config.toml
vocab_size = 18023
bias = "all"
beta1 = 0.93
MLP neurons of a small language model. Each row is named by its layer, matrix (up: input weights) and neuron, and shows model dimensions 416-511. Each number is 128 + 32 x the weight over its row's rms, rounded and kept within 0 to 255.
After each neuron's rows, "fires after" lists the tokens most often just before its 100 highest values on Wikipedia text that the model never trained on.

L4.up524 [150 122 143 142  98 127  86  98  94  63 153 171 123 104 154 120 123  85  88 114  80 112 143  89 102  87 170  89 153 154 120 121 112 158 157  97 144 102 141 135 101 133 148 112 114 128  98 156 143 153 159 119 119 100 102 191  74 103 192 183 171 150 157 104 152 173 117 171 131 130 152 125 176 126 114  91 127 111 105  54  91 138 144 123 116 101 162 149 179 132 112 105 113  93 100 137]
fires after: " |", ".", "ov", " ["

L5.up424 [149  64  82 155 132 169 115  87  81 134 126 150 172 137 113 142 180 153 108 157 157  80 118 167 159 163 172 144 154  85 140 104 114 148 132 136 149 124  92 154 174 112  64 120 116 133 125 168 130 141 120 189 112 163 106 134 181 147 141 189 138 150 160 111 115 150 114  85 139 172 126 109 154 140  92  64 115 122 125 140 161 114 122 165 150 134 122 118 145 105 122 173 108 154 201 113]
fires after: " |", ":", ",", ";"

L5.up103 [150  91 144 126 130 133 126  65  82 177 101 134 127 105  90 135 162 160 118 170 111 139 116 116 164  97  84 109 146 116 169 128 128 123  67 174 128 135 179 129 109 180 155 135 140 157 111 119  81 143 143 111 102  48 134 111 147 174 118 114 170 116 145 120 121 139 101 149 148 165 167 143 162 148 116 161 130 172 124 183 110 167 123 158 128 133  83 121 114 118 118  95  84 169 146 117]
fires after: " |", " ", " on", "|"

L5.up678 [143 150 126 135  74 151 174  93 158 162  92 141 121 117  93 133  84 158  89 114 161 162  97 107 107  75 140 125  97 190 130 125  97 159 126 149 187  99 203 123 106 147 145 103 141 117 103  96  94 151 196 154 138  96 104  74 222 168 159 145 116 119 142 109 162 109  91 135 124 109 111 107 112 150 104 129 133 148 102 100 149 124 142  77 142 144 168 122 134 133 126 128 151 126 146  64]
fires after: "|", " ", " (", " |", "-", ","

L4.up97 [118 148  99 139 110 177 150 152 129 105 164 132 158 130 101 109  99 118  94 184  79  84 104 154  84 175 158 138 106 122  71 144 145  87 156 148 150 126 130  67 121 114  93 179 111 153  92  40  83 157 169 121 148 131 114 101 117 107 100 149 142  98 196 141 131 139 164 111  89 147 100 127 120 203 148 131 176 135 141 134  99 110 168  94 135 145  81 157 124 115 188 152 113 110 145 118]
fires after: " ", " (", " Year"

L4.up733 [ 76  82 176  90 101 146 134  95 147 170 135 116 102 134 126  93 200 122 175 178 162  82 153  77 134 140 174 156 112 101 109 188 156 192 139 125 112  74 115 134 132 102 121 145 144  93 166 137 138 152 125 125 140 138 131 112 106 166 159 103 125 142 108 152 121 101  80 115 169 158 154 147 131 147 146 113 104 129 109 120  89 112  86 148 147 114  85 136 122 137 127 106 159 141 132 132]
fires after: " ", " |", "0"

L5.up1069 [ 77 142 156 116 165 124 124 165  67  89 156  95 203 143 130  83  90 128 165 193 108 147  88 140 117  93  84  91 111 145 107 153 162 115 158 156 151 113 187 142 131 158 127 159 101 103 135  93 162 146 153 172 111 178 146 104 190 118  69 181 171 173 118 134 170  97 160 103 112 132 146 123 131  70 132 156 150 128  59 132 133  65 125 161 123 139 116 128 159  90 100  93 143 140 118 124]
fires after: " ", ",", ".", " ."

L5.up1136 [154 164 143 103 153 102  66 137  89 180 109 130 112 117  60 158 116 143  58 153 106  86 108 183 103 118 130 136 141 160  81 121 158 151 126  65 119 136  59  73 154 143 107  88 121 127  64 108 155 114 151 123 148  96  97 152 174 108 138 179 152 147 133 134  94 101 119  98 117 122 146 127 125 102 147 146 128 143 144 163 143 120 107 136 173 134 127 158 162 109 136 149 189 182 227 119]
fires after: " ", ",", " |", " the", ".", " March"

L5.up504 [136 174 137 148  92 119 168  80 146 125 129 106 196 149 171 162  97 176  99  83  81 134  67 121  90 103  72 167 140 144  61  97  59 159 130 135 167  65 141 131 107 120 154 143 156 184  65 147 114 117 114  83  34  48 129 142 128 127 167 180 155 131 108 106 145 142  72 149 159 107 143 132 188 174 157 102 167 150 130 140 147 176 144 156  93  59  96 194 130  89 157 164 121 131 152  95]
fires after: " ", " |", "|"

L4.up663 [ 63 158 112  87 116 156  98 106  95 109 131  51 189 121 154 128 122 129  87 139 155 101 157 156 138 120 130 148 190 142 121 138 165 177  85 117 114  49 134 114 158 113 116 117 112 134 112 113 120 120 138 192  87  88  92  64 145 139 188 156 180 111 152 174 110 129 143 126 156 159 118 121  86  96 111 135 133 195 118  97  84 115  79 163 102 164 110 119 141 116 142 149 144 132 123 157]
fires after: " ", " on", " November", " October", " September", "."

L5.up723 [146 106 147 130 124 103 120 189 105 153 149 142 158 173 157 146  84  99 162 127  75 122 133 145 184 166  97 121  59 120 173 119 116 144 113 129 129 135 120 171 139 101  94 129 134 121 148 116 134 157  79  51 153 116 144 102 111  85 110 120 134 150 157  98 162  99  99 144 143 105 140  84 137 122 155 142 126 177 158 120 143  85 138 114 136  84  77  97 114 129 153 142 180 147 171 120]
fires after: " |", ".", ",", " \""

L4.up554 [108  82 108 151  82  96 121 119 103 147 141 120 111  81  98 171 164 106 141  97 110 127  96 137 146 121 107 136 114 146  99 135 140 112 115  56 138  88 165 146  69  96 127  91 119 149 143 112  80 134 140  57 154 120 116 156 151 195 185  76 148 168 101 145 110  92 168  95 142 121 138 142 173 137 181  72 124 119 128 185 136 119  63 122 147 152  99 112  90 106 136  78 151 118 156 107]
fires after: " ", " |", " D", " L"

L5.up1051 [141 148 212 142 117  66 114  97  98  66 113 153 113 114 204 194 121 125  88  78 154  99 119 130 137 111 151  93  94 174  88 116 129 149 150 117 126 155 200 145  90 135  70 126 117 124  87  96  87 147 122  93 158 122 115 130 196 163 146 144 101 196 152 101  77 102 107 204 130 167 184 129 136 114  95 132  90 155 138 125 115 173 109 159 141 148 146 117  78 111  80 161 134 190 185 102]
fires after: " ", " |", " (", " went"

L5.up1046 [ 63  72 112 190 146 137 133 161 147  98 197 115  68 183 143  77 173  93 151  90 113 118 163 158 116 163 143 116 144 142 131 103 100 136 129 139 143 146  99 142 106 110 137 126  99 156  89 139  99  95 128  88 119 120  97 127 103 129 132 139  88 104 174 157 148 178 198 179 130 120 102 134 112  99 164 120  79  91 134  90 181 150 134  76 110 166 103 109 161 142 130 157 106 110 152 139]
fires after: " |", " Nominated", " Won", " ", " film", "\""

L4.up95 [ 96 138 163  98 134 127 126 130  67 132 122  99 180  85 149 131 140 105 174 161 206  98 141 123 144 114  50 112 102 107 118 164 158  58 126 115 165 136 136 140 107  72 165  97 162 126 129 114  85 140 110  94  72 133 134 100 106 142 165 132 132 145 135 170  92 153  87 141 159 161 137 175 135 104 157 153 128 138 167 127  82  75  52 106 143 126  93 150  87 117 151  87 157 162 130 135]
fires after: " ", " |", "0", ";"

L5.up901 [ 99 113 148 123 134 132 121 127 142  69 177 122  85 175 117 174 166 152 105 111 144 113 134 105  97 164 118 111 206 161 142 161  95 122 103 101 136 134 172 123 175 106 108 182  86 168  92 106 129 156 162 122 113 105 110 109 132 122  96 118 184 127  98 134  51 147 121 160 164 144 118 168 130 152  99  92 184 163 104 135 129 119 101 104  85 115 142  76  86 156 168 132 105 140  96 129]
fires after: " ", "2", "1", "3", " |", "–"

L5.up430 [164 147 164 209 152 155 154 110 103 106 103 137 141 132 145 138  96 128 160  99 147  88 106  86 111 149 125 100 177 146 135 117 140 158 150 126 124 146 181  92  82 111  56 182  88 103 111 125  68 191 191 131 149 140 130 144 153 139 138  86 125 116 183 128  94 165 123  59 161 163 102 149  44 147 120 109 165  99 223 163 136 143 125 122 152 158 131 124 121 118 115 131 198 132  78 139]
fires after: " ", ":", "1", ",", "."

L4.up72 [147 116 150 174  68 149 110  88 153  87 102 153 143 127 168 137 165 145 124 125 123 116  91 117  94 115 152 159 101 117 131 117  94 172 112 212 142 126 137  61 129 109 142 165 103 117 132 156 187 116 175 130 175 139 112 138  85  77 155 128 100 100 160 176 116 151 173 115 189 146 142 158  92 145 158 148 151 137 148 181  98  96 140 130 106 133 161  99 133 147 151 186 108 152  93 143]
fires after: " ", " |", ":", ".", ";"

L4.up1454 [148 121 101  75 126 123 122 216 122  97 137 107 160 168  87 133 131 170 130 146 153  99 146 207 171 158  81 146 138 141 161 114 122 157 113 157 188 132 167 141 128  92 145 135 106 153  90 134  93  88 142 111 151 107 124 111 125 100  76  92 107 172 162  59 139 119 147 159 115 109 123 105 173 133 109 153 143 144 161  91 138 118 119 109 113 141  90 111  90 106 197  60 136 162 192  99]
fires after: ",", " |", "1", " ", "born", " March"

L5.up1526 [ 74  98 156 222 124 119 148  51 129  59  71 103 113 161 148 100 161 125 100  91  78 159 123 130 111 132  96 146 167 150 126 175  98 186 105 192 113 137 126 127 130 159 119 146  58 164 130 125 132 176 134 129  90  64 149  86  71  99 117 128 110 125 155 155 121 172 127 119 149 111 135 174 186 129 166 100 154  46  90 133  99 151 124 172  92 112 108 153  70 175 120 131  80 133 112 140]
fires after: " |", ";", ",", " \"", " "

L5.up346 [ 79 113  68 158 128 149  85 118 157 162 117 116  92 102 103 203 136 146 133 121 149  63 115 105 156  94 172 163 182 195 107 120 131 129  98 155 106 150 141  97 112 186 123 196 154 154 153 101 174 109 178 110 118  55 166 148  59 103 167  79 140 109 100 163 161  76 112 183 157 159  48  59 152 143 104 183 129 138  84 155 128 123 101 157  93 169 135 178 111 129 124 155  92 146 186 133]
fires after: "4", "3", "2", "5", "7"

L4.up437 [136 126 175 122 135 144 160 108 185 161 136 108 122 129 129 173 104 242 175 133 123 112 173 144 170 133 126 124  82 147 135 157 126 126 105  97 143 102 138 109 130  71 105 165 139 134 134  87 153 149 154 127 138 110  75  85 117  64 105 152 106 143 153 138 108  73 156 152 141 177 132 135 116 198 124 125  91 149 122 105 131  97  98  85  97 104 147  88 141 171 146 187 118 213 148 168]
fires after: " |\n", " |", "\n", ",", " ("

L4.up1391 [177  93 138 215 178 175 158 117 176 115  71 138  87 139 129 111 109  40 171  53 136 179  86 137 153 173 128  84  76 139 182 118 104 180 125 127 147 118 155 148 101 126  98 148 155  92 117 117  96  90 140  78 113  69 165 203  85 127 113 181 126 115 107 162 172 124 109 167 175 136  89 154  97 173 188 131 169 159 153 143 109  99 188 136 126  84 170 207 145 141 168 113 170 132 102 152]
fires after: " ", " A"

L4.up694 [119 146 139 170 104 170 111  78 126 120 144  92 158 185 104 143 106  94  89 131 123 118 126 218 146 109  78 120  86 136 162  86 166 214 114 108 118 119 130 125 119 128 151 171 144  69  63 121 107 144 190 128 141  80 152 230 116  78  84 180 102 135  62 132 239 111 146  72 152 184 192 103 155 118 183 134  73  90 136 138 114 152 141 117  97 108 103 173 195  84 122 131  75 155 138 151]
fires after: " "

L4.up82 [113 134 165 126  95  84 142 142 134 100 142  92 141 130 159 132  79 145 155 123 169 138 148 124  93 131 133 151 157 126 162  85 152  97 104 129 134 112 135 112  77 120 125 149 104  98 189  67 114 120 144 125 121 146 112 111 108  99 163 154 115 116  92 196 155 152 104 210  99 164 110 108 101 160 140 127  43 141 174 109  75 133 153  88 124 140  94 198 187 125 166 116 166 126 162 113]
fires after: " |", ";", " by", " "

L4.up86 [115 143 139  85 131 172 128 188 104 136 174 122 176 180  94  97 101 185  95 128 122  78 147 116 127 124 119 194 178 180 126 140  86 113 132 138 114 124 103 104 185 140 116 114 104  98 144 162  97 150  53  68 151 110 120 100  99 116 208 104 150 120 132 161 129 110  94 155 139 128 152 188 164 133 103 114 149 175 141 119 179  91 142 138 155 132 132  88 134 106 192 144 137 124  95 163]
fires after: ".", " ", " |"

L5.up211 [121 124 172 124  89 147 201 147 162 155 128 140 114 149 141 187 141 133 149 158  82 173 118 120 138 177 139 137 176 126 101  55 185 160 150 134 144 121 147 150 119 130 119 141 126 117 139 122 190  66  88 145   0  99 138 151 103 126 157 134 178 142 148 123 109 152 213 161 152 101 117 183 144 164  60 139 122 122 115 150 127 102 144 152 133  87  84 187 143 103  98 126 139 160 140 171]
fires after: " the", "201", "198", "199", "200", "202"

L5.up773 [133  91 225 111 148  98 121 110 183 120 155 109 127 159 123 152 138 130 109  71 122 117 114 101  93 112 165 115 123 112 137  99 118 111  87 173 129 109  95 126  96 120 131  79 131 114 144  42 143  86 213 111 145 131 152 165 118 164 131 129 154 206 116  94 168  77 117 150 133 142 123 109 140 166 175 139 159 160 171 139 149  79  87 108 114 125 178 154 107  73 155 165 150 101 116 118]
fires after: " ", " in", " (", "–", " Released"

L4.up676 [ 95 140 185 153 138 126 138 117 107 102 184 139 178 146 119 204 117 136 139 156 156 121 195 169 119 151 106 151 154 151 140 136 150 175 147 121 106  85 118 114 101 107 127 135  89 111  41 123 149 134 115 111 121 104 109 118 162  71 200  56  80 142 111 124  90 100 137 135  80 133 122 135 113 144 102 105  88 162 151 162 101 137  98 117 107  62 113 137 153 132 109 134 177 141 154 102]
fires after: " |", "–", " ", "-", "|", "201"

L4.up205 [113 107 151 124 154 170  91 155  97 139 156 160 138 135 120 120  74 114 204  82 107  79 174 129  93 134 105 153 163 107 144 185 118 179 160 116 133 113 187  97  56 129 128 128 108 112 107 109 109 190  78 105 146 142 116 118  95 123 116  88 117 152 178 163  61 137 128 115 109 128 183 113 176 144 172 185 149 156 169 161 182 151 114  78 108 106 140 150  76 190 141 165 107 127  90 118]
fires after: " one", " due", ".", " some", " Due", ","

L5.up927 [133 168  34  97 147 136 148 118 153 166 114 127 182 183  90 118 144 161 120 140 103 142 107 184 107 135 104 122 107 134 129 151 138  64 137  90 129 101 128 154 145 119 140 182 102 103 127  72 156 162 144 103 135 199  72 167  94 148  76  84 119 134 107 108 138 133 124 163 223 130 100 133 108 131  88  58 126 127 102 153 169 129  61  89 145  82 152  83 137 157 110 150  96 178 172 131]
fires after: "0", "1", "8", "2", " Ret", " Nominated"

L5.up233 [124 164 101 130 155 102 138 115 103  91 112 136 197 142  91  39 124 132 124  37 116 106 145 156  99 117 182 196 119 140 119 161 122 139 116 180 108  97  88 127 124 133 103 130 151 141 138 117 176 189 212 125  94 146  88 135 143 166 116 121 116 177  83 128 167  83  85 167 155 121 178 177 159  95 148 115 143 121 164 130 118 141 135 100 166  94 154 160 150  90 111 124 145 160 126 173]
fires after: ",", " "

L4.up199 [120  72 164 144 133 157 115  54 123 189 141 151  29 129 107 169 137  99 176 104  99  81  87  70  61 167 132 112 149  76 109 138 139 141 195 130 171  80 207 174 105  99 106 164 159 127 103 100 104 129  93 157 106 117 142 152 157  94  96 150  99  91 123 138  79 156 149 168 133  82 145 132 126 121 151 131 101 226 101 147 153 169 163 137 127 105  76 147  70  90  80 153  92 121 159 145]
fires after: " ", ",", " a"

L5.up385 [157 103 138 130 141 162 202 132  88 137  87 144 148 136 147 107 116  93 129 174 146 175  99 102 172 169  69  59 158 163 144 179 113 157 141 187 145 121 187 157  97 162 128 143 164 125  63 116 177 142 130 119 152  78 107 141  74 180 150  77 135  97 127  84 134 116 139 122 120 149 166 121 138 114  60 170 105 118 183 107  77 153  89 140 108 122 122 122 116 124 133 145 134 120 142  87]
fires after: " |", " the", ",", "ival", " "

L5.up917 [ 91  99 180 131 174 139 108 119 115  94 192 129 183 145 189 118 156 153 173  84 186 117 140  81  78  95  66 150 168 131  85 123 140  97 105 162 152 160 144 118 134 102 140 170 161 110 104 126 145 165 119 135 134 125 146  74 172 131 155 122 146 160 133  49 142 115 119 141 128 111 173 112 152 136  69 152 135 122 139 123 151  67 133 115 160 147 125 148 149 155 137 162  82 130  98 130]
fires after: " |", "|", "-"

L5.up225 [113 160  94 120 162 104 102 132 128  97 195 112  97 104 145 139 124 126 160 124 145  69 118 130 123 132 137 100 162 135 100 144 121 143 157 108 101  90 134  53 175  83 122 103 119 108 121 160 105  95 167 127  84 140  69 134 143 109 139 102 132 116  89 145 145 122  79 121 163 138  87 103 116 170 131 112 150 120 152  98 149  82 148 101  83  37 123 141 156 103  75  82 111  94 177  98]
fires after: " ", "|", " |", "5"

L4.up1527 [103  70 169 182 136 182 118 151 179 163  95 130 209 158  91 107 196  54 185  88 157 100 147  89 117 161 128  86 101 158 128 140  70  90 126 103 211 134 143 140 123 146 112 134 141  83 145 182 124 116 117 110 127 113 134  85 123 155 163 135  74 149 131 144 139 157 165 104 163 144 125 133 166 182 121 125 186  54 171 130 124 149 157 138 127 165 122  85 175 108 186 143 152 132 126 139]
fires after: ".", " ", " %", "1", " |"

L5.up1360 [116 113 176 179 139 123 149 104 136 123 153 156  66 118 105 150 141 104 142 126 114  98  81  94  89 179 153 109  53 158 130  41 138 160 132 118 160 142 103 116 116 156 166  92 162 120  86 120  96 109  63 172 113  39 138 112 112  94 118 154 157 122 150 120 121 111 131 123 116 175 162 164 125 187  98 133 204 147 164  93 151 110 148  65 122 115 106  88 161  96  77 153 152 100 119 117]
fires after: " |", ","

L5.up147 [113 147 146 159 107 148  91 131 121  91 131 154 161 143 137 138 119 164 154  73 136 166  91  70 146 180 144 117 155 225 129 144 172 112 192 126 119 161 158 144 120  86 123 116  58 121 129 125 151 131 127 111 180 125 113 108 157 113 146  25 201  88  87  77 119 153 168 161  99 103 145 121 108 149 114 131 128 111 163 131 129 165 135 114  94 150  81 179 154 207 118 122  40 164 137 177]
fires after: " ", ";", " |"

L4.up547 [128 149 110 123 109 100 177 121 160 236 153 140 156 135  96 138  77 158  99  92 149 111 117 157 158 130 159 103 147 140 119 119 120  78 157 131 111  91 102 137 124 118  77 134  86 125 133 117  83 111 161  73 135  84  95 142 151 131  87 150 137 196 110 131 176 153 190 129  65 140  85 116 138 132 100 137 166 152 146 105 107 108 108 150  99 145  65 126 110 180 182 120  62 139 122 143]
fires after: " |", " ", ":", "=="

L5.up982 [134 170 108 147 161 108  73  86 142 111 108 176 168 123 163 119 126 108 128 113 101 130 126 165 184 160 171 187 155 149 136 161 146  74 182 159 165 115 128 112  25  95  43 135 170 102 161 103 111 124 141 132 116  90  58 123 109 156  94 122 114 162 136 148 178 145  50 199 104  64 134 162 131 113  63 123 120 115 157 130  46  41 143 172 120 174 162 179 154 115 105  46 136 132 111 127]
fires after: " ", " (", " in", " the"

L5.up454 [120 152 115 141 115 119 145 128 113 137 200 101 185 145 146  96 122 138 143 109 146 125 163 158 136 102 177 188 111  62 128 119 150 119 120 154  93 140 118 148 124 134 140 158  86 115 106 114 165 136 134 137 157 129 140 149  99 160 126 142  94 141  68 186 169 102 101 142 185  93 195  68 130 119  92 117 150 139 146 113 123 146 134 167 111 124 109 114 101 120  49 140 163 150  37 133]
fires after: " ", " |\n", " Club"

L4.up906 [ 89 126  86 105 136 122 127  98  92 114 130 121 106 135 135 121 118 124 108 195 164  92 109 112 112  95 141  98  82  88 128 147 216 106 128 173 140 128 129 148 156  96 113 144 187 135  98  70 122 140 165 141 138 157 143 146 109  81 124 131 200 158 165 137  98 137 164 129 122 168 123  50 128 114 121  91 135 182  83 114 111 107 118 131 122 146 127 169 108 117 154 126 192  85 122 172]
fires after: ",", "."

L4.up982 [133 177 147 207  86 212 149 195 103  89 159 158 112 115  99 164 133  80 111 163  85 110 127 107 114 158 109 136  88 126 111 132 115 107 128 189 156 104  97  61  91 136 126 178 114 112 174 108  90 115 132 143 145 128  65 161 103 143 152 154 173  89 159 159 157 163 182  87  79 172 139 142 139 145 109 114 155 157 114 152 121 172 129 145 152 159 109 102 106 133 173 108  83 117 153 102]
fires after: " ", " |", ";"

L4.up46 [109 112 132 159  86 139  67 144  70  92 129 144 130 131 155 123 125 142 146 115  95 119 162  89 131 138 140 141 113 134 142 136 126 166 142 160 106  76 106 122  92 104 142 165  81 149 190  66 161 157 158 130 130 145 124  78 111 126  92 173 197 124 132 118 113 176 124 138 154  89 138 106 106 129  92 126 167 157 193 174 106 129 134 160 108  94  71 112 109 122 120  97 150 101  96 181]
fires after: ",", ".", " in"

L5.up977 [113 185 138 120 165 107 142 110  86 149 144 107 173 162  93 142  96 143 202 121 154 120  76  97  99 134 115  99  86 179 123 131 187 130  94 124 152  70 214 155  98 165 130 112 173 155 137 136 108 173 155 133 118 190  77 138 182 109 152 103 184 114 120 160 132 161 121 153  93  86 167 132 130 118 131 122 169 196 134  83  77 116 144 128 156 134 120 147 135 113 101  82 119 143 192 106]
fires after: " ", " (", " \""

L5.up1166 [120 129 141 141  87 173 120 163  97 154  97 181 190 158 149 164 141 123 200 105 120 148 116 165 159  80 164 141 126 173 139 147 139 132  88 177  83 169 110 136 123  75 101 156 131 106 132  71 138 129 155  85  84 116 150 156 127 172 105 169 115  89 118 152 109 177 162 194 186 143  86  90 100 136 175 136  92 153  58 118 127 140 129 111 139  76 130 182 120 106  89 142 183 158 124 134]
fires after: " the"

L4.up1482 [ 66 113  93 143 168 140  79 130  92 105 183 172 141 151 143  96 128 118 190 148 111 103 159 169 197 124 145 119 197 205 138  83 171 114 145 122  43  93 150 134 162  57 116 171 140  72 145  74 169 145 140 140 117 134  82 147 162 112 142 142 183 164  80 144 129 126  68 142 106 161 102 100  63 138 129 165  81 195 134 157 108 115 122 127 143  50 137 136 195 172  74  59  60 106  92 122]
fires after: " ", "–", " |", "|", "2", "3"

L5.up693 [101 128  69 180 133 155 129 101 115 170 129  91 194 116 119  86 101 128  78 182 140 180 120 152 133 129 117 189 214 146 108  89 100 122 108 184  83 104 156 103 144 126 119 185 142 141 119 121  81  96 118 142 104 157 103 114 177 154 155 116  96 104  81 127 101 138 131 119 120 168 152 139 167 205 136 112 157 118 135 160 119 100 122 130 143 154 109 187 165 155 176 115  88  59 186  76]
fires after: " |", "\n", " ", " Yes", "'\n", "F"

L4.up299 [124 154 111 135 104 124 147 141  66 210 156 157 162 115 121 149 119 171 137 101 139  52  95 121 169 138 148 125 177 125  72 155  96  94 114 103  99 146 111 116 146 139 101 110 108 123 147 143  93 101 145 148 169 122 139 132 113  79 155 114 156  88 111 160 122 106 128 117 134  96 151  69 151 133 105 100 144 165 161 166 111 152 147 120 140  95 113 162 154 161  68 137 100 176 168 117]
fires after: " "

L4.up855 [127  75 102 136  92 128 149 167 156 171 136 108 125 211 144 140 108 113 123 130 147  62 113 138 164 114 156 127 150 155 149 101  73 120 103 108  90 146 124 121 100 147 102 108 172 141 146 117  59 103 196 170 137  63 115 179 178 145 109 180 123  88 118 134  99 117 126  82 106 182 143  67 151 176 135 141 178 102  88 121  96 115 129 124 107  83 147 100 168  66  88 102  90  98 144 126]
fires after: " ", "2", "0", "3", "6"

L5.up1148 [146 138  74 110 162 124 150 177 120  82  83 176 132 113 130 127  84 142 123 105 105 148 128  99 153 130  73 111 206  92 121 101 167 157 109 159 112 136 132 102 115 132 116 124 171 123 103 142 115 126  96 115 119 107 120 126 186 117 135 127 108  61  99 127 110 161 188 161 166 125 184 144 125 159 138 122 134 125 234 159 119 134 107 140 109 118 139 123 153 173 107 154  93 121  98 120]
fires after: " ", "|", " (", " |", "-"

L5.up394 [124 196 120 117 156 160 130 157 159 107 111 142 122  87  99  98 154 171 106 119 139 119  78 170 141 117  97 148 105 168 203 120 105  96 138 135 104  89 131 102 105 116 152  98 157 124  82  98 175 125  77 123  51 105 168 153 140 134 117 120 148 161 119 119 116  74 103 132 120 119  71 123 151 149 177 133 120 159 150 140 144 133 132  96 159 119  94 158  77 169 118 176 122 144 157  95]
fires after: " |", "1", "2", "4", "3", "13"

L5.up1476 [127  81 133 137  96  95 130 117 134 149 115 121 155 145 146 151 120 132 179 117 116  92 137  96 144 148 140 124 133 114 124  87 147 152 147  91  99 134 147  63  93 196 121  81 178 124 149 165  98 172 194  92 101 102 112 123 132 109 109 135 104 111 142 136 114 197 103  87 143 100 180 154  94 167 124 104 166 143 171 126  58 155 180 112  75 144 101 161 166 121 154 126  75 124 140 105]
fires after: " ", " |", "|", "8", "6"

L5.up812 [135 147 128 150 137 116 178 165 116 125 106 153 152 140  94 178  96 138 106 144 143 130  90 134 111 165 203 130 114 135 124 151 114 104 133 132 133 124 162 103 108  75 109 125 117 122 110 118 117 120 133  63 178 151 100 131 145 115 101 157 161 135 127 137 127 120 112 114  70 149 145  88 135 188 112 113 123  62 107 151 124 111 130 164 191 167 162 182 109  80 131 188  90 141 147 131]
fires after: ",", " (", "\"", " |", " was", ";"

L5.up923 [139 127 132 125 111  93  97  68  99 187 127  81 164  88 105 189 106  95 136 106 147 177 135 142 108 133 154 111  95 148 131 100 154 108 147 126 172 123 144 114 143 144 147 131 164 121 113 144  17 149 167 104  89 109 136 136 154  87 158 143 121 127 101 159  80 131  74 115 192 127 104 129 143 121 100 126 118 159  87 172 113 189 115  98 136  73 173 131 133 107 146 168 111 127 117 121]
fires after: " |", " |\n", "|", "6", "8", "-"

L4.up685 [ 83 105 114 177 113 112 133 150 195 183 138 175 105 102  72 114  88 161  76 130 124 133 155 126 133 195 139 112 101 139  73  91 114 163 183 140 157  78 172 141 136 115 139 132 129 161 132  91 126 146 124 134  95 102 110  42 195 172  29 111 109 168 119  89 100 188 127 148 147 109 198 125 122 187  83 133 128 166 126 140 133  69 170  98 162 175 108 149 145 126 170 187  92 112 141 101]
fires after: " ", " |", ",", "-", "201"

L5.up53 [134 129 137 220 126 100  96 106 116 133 170 113 118 125 127 136 165 145 143 156 111  89 137 113  74 131 108 113 123 128 106 153 167  88 116 100 160  91 155 146 159 102 118  65 159 205 138 111 107 102 191 134 172 107 103  43  94 103 137 114 134  95 155 149  98 172 113 113  99  96  95  97 193 156 112 112 172 102 117 146 117  96 129 152  84 140  87 101  94  90  98 122 205  98 148 135]
fires after: ",", ".", " and", " In", ";"

L5.up730 [141 119  67 210 105 118 124 187 116 153 163 147 172  76 108  89  85 151  76  81 108 107  95  38  63 121 110 173 102 142 151 132 156 172 151 187 119 117 120 131 152 154  85  81 112  94 175 108 122 119 165 194 134 128  74 114 157 200  94 103 153 132 137 151 116 127 120 133  78  90 103 137 123 139 102 169 177 175  79 141 178 198 161 102 134 132 152 112 142  91 114 100 109  98 135  81]
fires after: " ", "1", "3", "2", " (", "7"